MLP neurons of a small language model. Each row is named by its layer, matrix (up: input weights; down: output weights) and neuron, and shows model dimensions 0-127. Each number is 500 + 40 x the weight over its row's rms, rounded and kept within 0 to 999. Numbers have three digits each.
A block is one neuron, or neurons of one layer that tend to fire together. Before each block is what it responds to, as a language model described it from the Wikipedia text at the highest values.

Opening word pieces of split words, especially surname prefixes like De (DeRosa, DeMarco, DeVille) and de- in degradations and deleted; also bare numbers in tables and prose.
L4.up185:491438537366463574568550469509549524512544446513520474436514543464516522484497506559529469545393506559521530507559447479490473508541469489542481500523490548446495531419428560470492513470452530463540559426547524466522596490494511543570464493524463478473521448450465431477483511515510543568561507460513515541493480512446570512485516450529502580465449501529536499466483503420495462494551
L4.down185:460500567535467441486490490536518476458532472558516469542492497509553503497516570438425590562439467470515478432522483536492489521531567497505421492545482480541458556489511454481447457494474523500535516546502474527459454508536554583420455583543501482438497561434482476424538513536459478511534497449527494493532470502548424476477551524489464480457466537485442501555563499515456573434478
L4.up195:518502588423551484487540503578490560538481537504505521431495554541485458522535492510508553505414471478543437533536516593510462447476494527543493467510391504471512469473539519533553535538553546430502557542533471501535539479498546570461556538491526497534470576468511475548533532519547456546510440482540476488480526431470485497506451613486444449507489465529476563489551446542441450488458
L4.down195:522543549491499475474539429489509497573480461521555464502412604514464450530514466535508481508470463471538522497517473498533463511436445548578444520510557599486470505477516520516469507482450497555548484449542426482566504508473479519527488506437500459429595520452536465519517505476502480487475483574504513510486431541448464438534532484457518471498538388505513502525489498484558489484492
L4.up963:505501479518506429528520498491419532497501480450469542499476581503548493492589510514520544490511497397526577530453496542404519528476540554511461546480515443558523543481520555569498544435490577537479497521483490614506499500432532426494550368534497475518539533543457519429583552458534449493522449467505482500499482457526479449507525499502516504487490478481520509480462504468400570502489
L4.down963:504555479466492498475479499472458453481450518464567531530551543521524586461558492460463470556540528538479565475496500520423566488422413541444495503478506512472503537485400508506521572462577501443523489546533477543529445490526454436514505576463445478449504527516444426512429506538512532464429520401510478465519412498483537453523455570526568503579583560482471518485496504474497494477420
L4.up977:471520587533528578436495556556488452543398512491518460453498503508524382543467520507547479471424478466547469443447495491514559429560435527460530535524466437475538508505533510440504502554533493471498517514476496500470477502510556535563504520496504516501451516481546470505446522553375521541520452524470377467472419526510443447507528514566480459524521548493524503497527530512662555404517
L4.down977:539510501471486398508487509492541476574542441549459573519469430472428503528540492541458490515517545516505506524574553459450465540461454526521558496496505520538425579526571482557522481440447440566500501430475518527481484474474518456457504484549437492492595487506498581533496469445470514515485503526482553507550487496545503504498467478490561552529429537488501493507502510461519495490449

Numbers inside pipe-delimited wiki table cells, mostly right after a bar, as in sports standings, climate or vote tables (42, 40, 50); also weaker hits on name particles like de.
L2.up351:494516528504524491457513471516496482529500503567521463460389464559508494524657542401487466545513536482550439543412515462487469472481516443453487499568474480490559461423483429476525503536526427534541510565505486409465558542505490549463467533552490521540468542408511503476482535596510456559470543545519467455469482561518458511514516491483487435515486496472498496554459524522504508501424
L2.down351:448513533534465562438533481544541512524566499543502562487476532555554450485507528518479485475469621534575514521505476471494558474493520475524491478433566464468443430459466510462589455570522529474478452531478510589515472502546507504489487499547455495538591511524508503499484516461566536506446487511534473523458475450459437426499510534536518486436491454487496480536540413463454494498431

Fires on subword pieces in the middle of split words (Me-as-les, e-up-horia, he-ir) and on clause-break punctuation such as semicolons and table cell markers.
L5.up130:491481457452541508443518539533545533569520512586506478483472486516504519436467503535507452494443539440435483470485539506449514530499542542511473511513462522533469457545517488434494468479531529538434525469491558495491590558481459488526545594514501523488555531458518547501533474521495514442412469531449494501491469462530524430529485478517502520447534510519490550521478464547477470537570
L5.down130:505546492526547496431504541518505447507450582534466519506420571557419491481540555462553487496557462512460461492601378509559517491508522537534445422495532509469484491507549492498557502457496587520484486564466530500440571550534446508509503484446521487459483521499489458558481511487514525524551498523519592522491491430463477515486508482517517444391513471506529437452513471535399526520545
L5.up168:542453455474459513466481488529483510525501457472501447524428474480416518505533489431543457553511450480489537491508537532470416514492459533496530469477494484481502501510468500545471445449571549453626529509542494468519535477439438489547482492515548447445484496510475578493534481502481559459502459432444503556467417441474500563507505571561469540511552574530569475591503463490432499539453
L5.down168:536463532499515530502473482455507497500472502509551454549524476515458516524533518478562469476460512531480551528502515497488409498468524515525443514487473427472555530509449406561564471389552530502449568481494470478511440515498481528539498542448544481448525502474539500489534484451425510547463492433467479470544478506555526570494513427533437433657498420436497526492538531546497534487526
L5.up518:511501408497477486421573495462460546510503572511470430517537474533493576533530491442528503524568451482502494565394400530531523464510580552506459523452462470486508491468504506528535388539477374547514517458563495459475591477526562533524477498489493502479479467512522566540551490508503517480487503512465466513499548451513472435455530558457497470462573533534501517523455524499462484494445
L5.down518:542495457483544501537562559487479581518480503487440529476505509509490496498420503596451536528522445447497397478569505483473558484503495484555521475490508491509525501490511490441536500483488434483550476579507501469480459557504508463520517493556523505478515532573502453492427478497550524409493497530453523480477486461554533480458507524530551444434521576459632515479514478493469475535492
L5.up891:450494588474458496471542518478501524442526449493398521466505532531518521493563476498448578547500498565409476494529438523477488435510512512503451490501476552538457577440516509478540387525494491536517493543494480454493538514465577442465524497470477482495566566567491558452551480464463486505536603615436500469426512455497564503553492504534515521462511513407489507477508541459523554532511
L5.down891:510583545534472443514508513523535535515504494494514507465514476486549541516516440524527583444501447506557478536493486419508500482520451542550498533522587464484508426530557441487504439492486574508496500446500503603420457484458513494469467499471486503501477542570515491504481498539520495532475549583503457523476507527496473435450477573454498503402606489539492591456470500552512506455496

Mainly the E (or W) ending a degree-minute-second longitude in coordinate lines, e.g. 24°50′44″E; more weakly, ends of list or infobox fields such as state abbreviations (TX, CA) and headings (Honours, Personal details).
L4.up313:522530578420526488524541490545429511528554529508462467528555463543547511464511460444489541518500513515562518466471485473514551487514497435466560482490477513543477524544557418503523561507560515501416459489535534496525483597513527463440496488501482537481496496473545485564494491427498534522467552495475435537521516524507444488500548505526483408486504535413501450454555480458568435493521
L4.down313:520565449497527536423534513538477526489562498506446473584507413540537523461477468492457488530536515531506509491521428550517504427493473504500519486548514550455449508502495486568528494522532454455556389447559581534583506532556464508522533437463490457488520477489569454532512486467542562561485537440522531434529507454557421417477563476467501464517531523495482484513471561488492497479497
L4.up525:519515476565505487466569529594454502527569555483534510472553539514499522481501521439476444442505501562563518534487552427472472512458474456513577513472543458485464520508532577516529424540511495487443464470434519451428503428454455551466554509448482568551476400461498486433526463488497523516474508577471462474509556494530528499502416505487482418525516515504561528506472514459435457511502
L4.down525:517474531607507474454546498482447461501508497504529450505485408550458503485564495511514437492540452490530513570553535466482544463479520483532475447450544532483464540473443496471547507528602507471492523574450490435536495489498507494475569470501540456499491525573517490497502479579505540526486514553438524513559499518494576372516418505484535408486523503524504494509477474535547444538530
L4.up863:569519472495505504491490499517506518472529519481551498523455532490451527477598486450515479599512504523481490413441593450428527476481488482481433532529508552531464493574504453518414551572493483510438458513513529449477471556474456510486593427508520566483488500466477528535545571466464518483495452460499488492496500509521525463503512532479546542423570514538492522485525563505545537490445
L4.down863:472487477551487469488511538511459447491553546524590531445480477514550475481549532503494487521474508474535483531484481547466514496458563559565525430481470466515461520561567499422468456490495519496504493444495480552500439603407439502497577490442496560534499489526529524549515479507544554505439531490438497532479550497492449426545585516486556459509459569525493488493462528502526532503494
L4.up981:483559585530521456456476482526498496437559524508441462493516506424504554533537493442494468546416484461534557506494515505504486454515510560483510514477511499398490462519579453512555496459497481458521521473541521515509485561493467547497465497537515507531484494446585485439574465505469501440450462471491484515474477462542490521525476465526480412556498502503499526557467497551465492562479
L4.down981:557576527555520413486484568527530491477501493505471470512522452524499544514541557462504432504483485523527480545456552421487556536458491515517490508464507469473504510506519461446521457445568459526590508501508500480553538570446573490536575468514485445511525533428525458420556448482482423484479503541471522512533475472508457481528553487535462476592463526560453488508515501525549454476554

Joiners right after a noun in header lists: and, or, |, ;, ( or - in table headers and section titles (Promotion or relegation, Health and death, Writer(s)).
L4.up595:456511461495496575555528496567443408524513509482523490433506502500540527510496523567488552489522567562533466531447584510527490373518474530471507528535559438515459495550499437547530540450502428530501487397525434564587462529476492500512451471475482516539419482489392417541424513488502522454561550503503520516483575452538540437493500532476450556484468484508472536550520528475471466506537
L4.down595:568520478541453404536510490433491548430534483538518437530522496483469423492534471493529473513400515524488508541512461489477501546504557510508524514485480508488549476471552449535467517487548510518464485544525511444561496493463515484440487489524447515433579513538512515472444483479458497486508471526501532549528531547543596472494470436480547478472554538488471497455551477445479532551501
L4.up676:498481523540445539541449492500502503522478497534500502464541528508415444587437527442539403467506513515560476558448591417476511555481512570543459494599464491498529508505471517494478517505453473589495534430527497508522542531522490455554525416453517491522529563500499500465578458464515464525465480455431499489440488418499543472500454465492536576462448463536505430578516513495531576450613
L4.down676:464477500478534534474492513489419475495474510462515507452455436535529580486478507552512520514546496512509481509492475513548497522530551514497538490443530548484509483524472496545567480491542518423484465444498530424550450462466489530483483496429458495506445496473601406527495501509483536483417396518432479474521477516508502566407546483487497501444554481578540393484497430518433531485474
L4.up714:521499520398500503561500472479511556419466474543521459427447490531537489540465535520468500443519580487537533455491502473506583528488472440516477532541523474520567461528530499488404476506558487540472567507510529513505510482513487479501532430483532485534423531488527517476525476522499480479481562447393408517492483473530435415525478443505497517476517439463526550553590594465498488520504
L4.down714:507487497492540568472521604467535502522537531518569511518527489473516553499377541456474526477497544460530486549461499545478514523511460460561549494538511527512549495551475472532446528478554377508519507515444548472548521483561466515485447517473492555460515514495497427464489469478496438468469558484443507502543486481445506463519509449427433572410427439452507515493506501441436527522458
L4.up996:512480493528498556524507536478523502463480504483543466494567502471518555508474466581509482491510597533441498461486432476568580506485522527502518509479529456565445466459532526462421434505541489550477569458548477475481508452523518540544515445433430516455500560480508438537467494511533524492498515449555470483471514488478480543497485520495483481519493476544512523519494467559458508408523
L4.down996:479524455571513462585498509513486517484413473503480532548523466521486587453491509524532488487576485500545528508480439546495513473529556490539413493596518450494445419448488495443520527467506504501548517449476506445492490554514467446504492532489467557456464533488551468537482444500555472480473502475435490376515517464442462562456489515466514514464486362545494502543524530450435531470543

Commas ending a complete clause or noun phrase before added material, such as "commissioners, creating", "worldwide, including", or thousands separators like "17,000".
L5.up51:500488559491559460506468509567545517517475524476451515501470543532476446533585608509534529498501503441505523531455456469499567520528521513474501545492488502467482547476505459496507490448481507495468506502503518518528482525498497518539542510496469497475487555525507513546541505552452530511473523549527492505426515505496492525502500491496593468461499393448512502582528493494434470486499
L5.down51:543442565544520572468436509532501494495509555458504544474476440499472474529447547403475567452409650509488465472505440464486474532522556485568490545489513527532535529449533498483478521565496521585476528530499550549568514449530468561485554438485464536569486535490452451510559513495543563441452514525419526484566567471499513517431525513494531551561469529475515437536486481495500516499382
L5.up559:494527513546560477499506480498471460540468570542475476455504474482485543533458547480530483477515513475491498548523511489471545547526476512532424449547468488484542519575439480530445480510463482437434507538539620470526503467466435460514536468511548490566565603585495518471533461481462411494440531507390484534507486471490469428431528452427502477483442548493475528494542505527464550434534
L5.down559:512463479542501600451553502502558607540504459518520516488462477425504514455448523430594493425547487479489434511561483518532460487548462437444467531473481517524522454539478482454492538452485452453417533434480515608460508461551496503481498440432520499532478519497482534550475455464512502462514513525467476424503516495559438565548500473529523466459502525490516529509507498476440498453518
L5.up682:560537521458513545472521478491497538515503509476498520475462503513559480523503501488500476496518539479448542539523439537484517532443544554591520517502506468535442509435565475490557439424434466511442434469513535490480490483496459507517509515554521505528489601525518498566513567495461480427534511522531554497569520492473505541481472511477599541511566515538502441529618546467473502440463
L5.down682:502483562505496461519554462503536510512470487536527581454497495540466572525490451497574513499501525434520480502480522470511496459546528544482462464545486459540551489528513528428450526462531456495509545592502529576552486507449388568495446441487513586499554514490508539501484466453512571482523575534500498525518490562503522440446531449481517497510528498487493445485490504494452564565519
L5.up853:454579489512513579518529440503513516535444446441545507468536509510522558516480481541528524501518510504521495498512524531376555480484451489435499563526556551506442526461482460455517494518483511500426527552547515479518537498508429502538483491518530498498521516589505444485495418501513441486483402606437485454484476463462508419501528471544513454491450451426498484524489515511479486459487
L5.down853:508575513484470480517545535498447466497460489538509429522474448462500521520510552459518434475482475475526438518430539501521447494498490471476481553503519504439464405520441506512498531513540478445456503485495506552496478418544527479449547514514472502474495504542506508504554488453523507443559507556467561505411529525506536620530428459515504528497504456541535519520532444499551545456473

Tokens opening a new field or value in infoboxes, lists and tables, such as coordinate parts after a degree sign (°3, °E), "Label" after "- ", and first cell words after a pipe.
L2.up331:526473488445484566476514477512526571473422491519508533504495501444523506408473477448486438461476490485556441494491484510561517576491495523500499520557424499496432457493488509463494537551507432576495504383582455549493498526587481403482538486512505539544491473440488546502535538561481520523526551512432528568508508537499522485517492481522529495573479542495524491565523516508562524554514
L2.down331:511477464456567513442446443510490492555478542460430444493551466486493465459464544426528477538556513465454436464503471454527590506528516458543541474530480500506415536422484547457563496531503497435518497465474490565506549493607558449406477476522476524446577549479511483508548493558488517516492488542527493555525484486563529452537467484472530495522494554511510504512463519509516446510535

Colons, commas and "and" right after a completed clause or predicate, especially "as follows:", "says:", "were fired," and "abdicated and".
L2.up703:474464472443526549511471494610537463564498512495503463555559438484487499485451500480448499548499536562529518548487491552523485505462528444487508491516497476507507533554440474466587460477488505481482477500562530571551510568476508412511485498455612421500489543518500485566633421487526505460501494530506504476552557504475523509439472549417498544448472497488523530528565442455527474548530
L2.down703:507465527547503507492511507490418444406436506488495446470462484591544534485464495507625506507463535503523489474496422437555554448499545534515565535609487525462453508566532497496471555466529521461447538537538473469481514492542479564451461461470479481544509497432480451549527471514467449512457491451510495514489496501438452486484551503493473462588518543484485516474480536546484530529515

Commas, dashes, colons or parentheses right after a plural or counted noun phrase, opening a list, appositive or explanation, as in "two new caesares—Severus", "two native frameworks, the so-called S3", "two national symbols: the…".
L4.up43:434508491511549462555516478485473475519476524481516415525489464516532490538503546593552487464554520516548563495442513424452503540466471479508519532548510536486489509477501544485491479541484447488544516506411541507492497494486512534535478481572489441548461553514495528484548476485509490457550498451493440526510507503429483490563468454369482473520484564506528479502530519482471491481491
L4.down43:592467488451554509504471491467451493417496533476553482529450562538504505495533518528504551500450426498504529478547466450511479530518507481456465493516457504496475495500480529534544484518465430535480506550475449509454529510415480508503469476507484517536468491545489543507530511438590522542423489573463424463486447468484607531436540491554535552580551403458476470505484456509490504460529
L4.up222:449519546514571503458531492519561499469396417499533507509489487505520468482487510454460485533509493572500479489568498431516526460458520467580514522517488503502472474422465432448485443461473433567508503467470465501518522459478494496508533455521453507536523570580511455453484515500462536394493471552534553462532504510509497479510524483460544509466494533486499488495567454479493523441446
L4.down222:511474557544507547514506420587563504461551509547510526542531524492484487510536503552550452445478550412512514422575574500493563525487511530493487487476471520415539582455483514543466454499459453614512521501500546561491408548541489549526438551514533538486521475485489467481451537455496466504462534478467502542519497442467514536436479523552505507436531452482439481480511493523471539531544
L4.up799:480545529479514529492560509544542523503557488507521444539536457469562437536456489444502500509604479489497521482465536517509531477488572558488452531510458505447463499481489437464533384389558456513522477558459543521524564598482503495500488509522537487528515581482541478495529509521519537505514482519550460531522497507492470505504522512472462611477519466446556580474491553528572534456508
L4.down799:530484538571506549541510500460510418509508576473490511471476464504471569480468546459551444551547481527459409504613450471549448438512536462455511514546496464521488473539484495453494475534520570503509541522541477562518436466412481544550481535472546497503474525523502527452550505498537472498520534515454558509459497571535486519455484564454586447642526507539478449552520484487504533510579
L4.up852:438567562490563442443511453527494468458490508547485502438449563456464473552461519570393507490466512405560471490508482526515507431506537520483469504561541511432547536442415504519434556532465487553504501478488531481512551469477412533576535477509468470507564512543555509468540441493494534480443471475475512439508506511545457507468541487569458581535485484411481534526477546481513473514575
L4.down852:485482494468578507582528482462516525502490490532601539457558468516431536502465521464542499440461443393485429458468523416461455512546449484496512419389481594506489451471498547600476450558436454425479558459481478549518444501521408494508523536502469546502497475528506513514465432444474438519511432536451432520510487509539451536469538534506464542544479579467440547522561502558466463490508

Connective words right after a verb or noun that bring in a second item, agent or recipient, such as and, or, by, to (detect and classify, directed by, writing to).
L5.up296:557467442501574572527518565533465554554454534494513466499505550479514475571504501473486536480508531546553502530521450455467515487528454481546537506453468530506504502535513492519479510502562456553543577481487493554466483480503533592505517451427525530558483489542560475530586540547516463551507448565490524443539511464492456620497458487525530473432472483428478532508507450441503483472543
L5.down296:499500554448564451498504472531453552434451419516516520455497477520510504579439404485539509423479514463505482511494502544481519527488493526513482541565486485509524514535558524476484464514588511495537489480489561494490499508513535510508477508500507421468538486511451537568457480571554490476513490487437471500488490508460490586511551526490552471431547529458470464486467590521428490468441
L5.up568:529492520495494541518528509481509492511536590467539529458476536511461522476485499523497498507593560502466492503488366516526527503450532397433546493582510502609493503515492435500536480420520477476470514465550461483530493550511470467467486519487545520427552434487537421453445485446516469551512493568436521527548534493485434528516559490422470483494453472554485470424540516450463518550481
L5.down568:459436526502435502559568509443510507547465499515494477517559526517564506492528441469511481440513502506575502473509557491422443532514480502503446532480455486451501516460462531479479504554475477601522516537498527560552567536480522634474476469524423409517477543513522497505526538522515542496476511488584511468487456575479593491478547510560488507349481538469525589492528519521517482547527
L5.up605:483474485467514524520514510506515582432501547507470480496548518517451521515524475534524549452505510542556434594523512523493435495509448427535503452526501549584555443463528412483519556414506433500413505545541528504532534477461477544453506535446573420415520522446574544556471505469480473472578503560494503502496474469446545586493499490541471499470454487485494476512459483497434524477519
L5.down605:465486498465492523537528544523462517447518484477480488521558582428456529484489485526482508473516544459542440548489559432442526609511481509468476408535496446513519424478525542439471555471500402526479474617494499496553485479517502490475521417517472483478481508494502522509509502446484507565490586505512500510517525523442518500543463515497466467395389486601476519465497509441583564525514
L5.up938:468487450502471550472482513551586497537491519507475626487518484514436574440463529556521524499596526552523544491500515489443519557439475455555478417487541573554447468475440531528483518528460503459481550525512482519397552512504529465510538527489553474449498552473481511464420567516518515449406517539498458408485576582471541544529502493466524517428489435428488534485554512537510491520549
L5.down938:412490533475493500483531521460538486520490565529514564571594447523470495420511519537476563549454556496465550557518549482452459503482437552501517524523476506467483508531470500516504551486514481494603526405447456543491494546551506536568514514533475483437505511467480617466461492549537505505434493532503536419566577445472434494485410499481454508400431489515524532442541522549460509456496

Punctuation in structured Wikipedia data such as infobox bullet dashes, coordinate degree/minute signs, and table cell pipes, e.g. "- Website", "88.2894°E", "| 1 |".
L2.up908:501481459527460510448484480485451514524520460591500467439491529445441569500588474488523455531358468448486492430501407469478440437502482489461529495541429461444491457484462487493438559454461458491435489409531468451545550477484458515483520451512457526442520473420502472523531503498520560552504522527564472423531545488472462458560510494582541540522453565505458505558481521566544530489496
L2.down908:449524465505454508484547509466488507546538467497500530438451508503482503477539511433454536439484421484454465436554466547555498505512455510446491513459513488543462497382517511536492491443502518502473506470515536461551520471508489501492413466476460415510501511467491536569427464438504578526476460524495466434592496547472495456470459589521508566566495425582484450543505556455473558522496

Two-digit numbers in table cells of sports and statistics tables, such as goals-for or points columns (67, 60, 51), and goal-minute numbers like Andrade 50'.
L5.up395:509577586530511520525547543530414538556507440475529471505523502435547441411574439469455511544496480507482486570475513549431490456449550478491492488454458475485581503531423499552574531492532499467468483547454495515519508478552495541520482459501460507483578458510503497542439498531504453496575470505428490513479527423468432494512484500543491506501529564537531533512565431534488523563581
L5.down395:508483482570415497570528430567470517506491466425496501500423494449560485539563506530484474474550512540445537518547504509437539505415522473503509523442470520481457504518466470561500529533580566539516458568494468470513508477469493539505497484494534499396530486472505541541558535537461542475418489450455499529491534601521522462429518531478546417520430577483515558578448477557431523517442
L5.up503:490445531551559558458414445491494438484466470513476551444479517542532606436574442502516462555456497495507491562489533508540515501480478549527490487512498475460488444492481553466534504524492538539523439473512409484499435514503456482501492526489504535518534510566481415458516485518472513525548520499489526479455571461451512414499597453520405531551425549499506470523580523573479480489485
L5.down503:525495553529481454401500461550521502528457454480474472487460502514467554522504464538524490579427528445489494492586481488554536510519474472462512454488489504457508428533439459471520484568471507515463425498522504538530569488526543492524549515473446503504522536534565496504506426502558489560500493500494502462504530477500565567534493512445476489635528569559507458578505512474440473400499
L5.up715:507498437478478597453506504455441469467504506528544495460477477496510519551538454441477575431527550503547495479474516485480486427414507465467450542519464497419521471464499503456478440525529561439513496552573495509573515488504457464486574498519520440508484549558539444570519466517523514493445456503570581538545443510479480458431454550469525485477427472519538521538502536517464512581472
L5.down715:522540559451498430559568427496460502507505469501474448539516497527546510475493492523533537449504575485569530495458535466530467550485532507401587522520442511503565516496548486515572499548454595499560492470508428606505488502471443505437528569533548559496567512487506487495470517497505447478461532502459517470482486493472518555461496529535516554498483510550465561519559475455494507544455
L5.up776:448527540521486543476421526524484467522485525459492572494549488489485460492543477521609532443483515553544526539493504531476502433466454473470564578459468436485514495531435482479521458510502449476502501566498514517521435563474446439460476548488473497518511469501507422512537500506515423529477434488497476439498460589535413466479547469435450495564558516517483548504525552499489502540545
L5.down776:495507613575441448429491477528468474498513467428516500550495452533487462521473465482527565484444553481436533441495481552427525522487506498429495570476479458484473465483520447459507545559484558504498459501475519467473477468544514531449572502545562506513535604538488523494437541488468482472562526496530494533513485521473464484561522629426573506531481507490505503484536469487540469550476

Closing == or === markers of Wikipedia section headings such as Career, Personal life, Background; also "and" inside headings and list separators.
L2.up738:397474510539531457489536513571421461507581473490539446506484474468486504474525504477522522507468531465460523455413564476419560508436471492558520450585509537523515454553437462506410476449458498493486542449455504447522496578470455465508478514463502462553441448492524436546455489492556454442449481498470485494540558503468505491453458492408499479562521453536458522503532550462514487519558
L2.down738:512506515491514478417483504439383424531461428509503496520449516496608536451546470543442494522485480507467547489443388500508454481514550465595523507518504532517543447578519500451493477452504520484524475460455503473506545519456536566551500517421538514475476438464511467467483487544546491416544504489467544461562499479521462574532483514515536463431534481521493507501477493448462505531448

Tokens linking a named attribute to its value, such as "of" after average score or grade, colons in infobox lines (Climate:), table pipes before chart positions.
L4.up51:492537537453513550497444442480506478533559499470503466488466560470502469479565473469495501512560452470449488448487438453507525536452530484476484464558466464543449523511507549505506490514524560520481493488509500540446600448452521528503523550453558503493426499546513523506486554565406599482432497471502489543444545451453543486506460544523534585516462531458505453391510461517503548530446
L4.down51:506472568509556490537457467481472437547527462456507514595469535448407484541496486464454439479465498478469489502522458478504503552510504439518499611549438519512508440435486490468451550515486557524454506478559471536497478468459522526475517560484544490441503490516492492485492564564462475480507540491500450522505535497509443452538544470493542503569507491465540462562555494516483452497534
L4.up341:468504534508553480438423531566386487481569485592492459505497465543545507516516513553480484517472505532432491527465515550498546451506463490535462405530439532490551511517509563442512526496524468508455513483544508468525516495500486527465544545485481596455500444514521508492554440542441512559392481460466447433453460517573533463527507555577464490545514515428472494459548539546496581540470
L4.down341:487486576497549546462487473481541471568522446467519553499502506504592459522563525583547494522525427485494444503505484561447576472539525483454555482407444505517586549504601532486516464506469532531515559503487504492535565483501420507525520441492552402515463459520477538469517508520376471469539511479436465511514521511469471444521503529498456488457510451527492466531474455537469422498537
L4.up583:503535505480477459540547493541407411491499492483495515506505566488457498506433495492534488550485420554537506566479461512566529504508458590531528563493460528480453453506490502444424472480484433432513529447586536484481499537491591546498456493499466535439502512472489526541487509536461470477480469492512439542475480453532433489439515535468550478556516534499524471538479491513511446510506
L4.down583:553541458479417528453439490611524493427540482512471472551486524477488449512433545553470482544486458510512510502538522450517563468507539552528438567527482569471516512466560500469477515582496488499443471399551585550458520467511592483528457465449501436503510525495488549542558480591498534525602493479483467517486498477483466421504481501509497437532513544475447484534480460390479515483564
L4.up897:500529485446472536528459512562435524545515538448474440531491542504541499534485483616536485444485481533503453603433492466556529429429501592508518516478513508454483516471491533454437432497449443522559480451474513473454499498514506480510470501514494498472478526411537503485491483502437523519433580504496431461493535497487434494469534579456521482528468534487492421513541468526496472584449
L4.down897:502447461448514543508518466492466507501543464506469422430490506479522502484479516450470454493493538535512552469497464498478515513563447531527571542512500449514532512472500470512535511572463480478532494524437464462399455473522518445461523541562459499504436481504495476511478524509530500527499577530508498457511474453544513450463473492505582464476445429529495444484518530447525498484507

Function words and separators just before a score, grade, chart position or certification, e.g. gave the film a grade of "C" on, average rating of 6.9/, reached number, ARIA: Gold.
L5.up118:489435500481488517425523470476456422507537520583481471477526537503487507467518479510533467453401486489445519545527433571520527500483461616537542440512526424503505431570542546529475570525489510537550489522591542521519556432481540487470486486496543504440524476522515485502542474523407543525422538470586550495482475478517455532496470493534467555438498546461541505473481515529518493507502
L5.down118:494464540542443534412501452513467422494496490513537514494556445523584432467521448504499529480475461456518447504538472476546491546522378512512527512500515398493457471506518505518520540448488527514579466454619497506559474517457475495545478563466544495530549449513506448491492532529447575539499534465545524407441535526548475504440488464522559519458494521486517511493527506413466449479594
L5.up368:589467442485491425488479520440570442487532559486475478555506513492504459555487547439569482516421508475463515532481406480530517548507526535484566516500452489497527374463495538490509556490421471532448509502567482584460525516543524559489474515478574464492510472493496468485492470535423542535401493459480439460431503484512436485476516541463528514472471503594510374502496521464563536535498
L5.down368:541456545541541487504459513577469470485505482498582462460565414543529499444508542480527485451527491439587566469513498481503522550477473483540529482488558515495479411546492539459573565539529461497510469490555548497525522482432443518473561529490485437517496537469543422487550536527456546527490527436422458507528511532536394435524478551528511409508398475511532488483534507501525505436504
L5.up541:459549467508492538496441520556449474490567453522503490480556488564522422535497501525502464464439459533500541537488434547565574524434434523488499496468526449474449422522491521509401528494425521522622524504539516512505489476530523453438566583476498513465487537542479457535502481501423500513524449461451559439488493528489495542507546545479511468579463508435520432439599475535537406531496
L5.down541:526557480553483462469469509520496461469465453523501505558472437528492446527575489467532564510403446521474509525547476539530463497450462409499525513516521488412446412503497540486492552507461529495539486439534444490517480504502547519467447513497456499484523490472448509489523520407472496491503500535418500457521492497540521513452541505500570480449433443447518529520567514433414522536489
L5.up953:471483389490498531471470479498456472576521496469496467503450449534475447447556514499516465511484485458500486457528505379470570586459566457418545532574513514499468506548502539552503539394475541506494511504581466449525546453533588616411506452488505497513476493476479493540532513483451491528527512517450443453458473508509532485560512509519514485470471483525502481445507482521522557559469
L5.down953:478556493441403501518557468522515514528514433511473527489498485484430447472504489411496454550527473528437538500493534387448474576487592501485481521503522542503504488536488517493495544453493500464490521502460521458515451561482496477466471523518599485478535520464527441493451485527456526474529558495470486551514501524547482458455548487476522471518519480469503448539510508561393491488506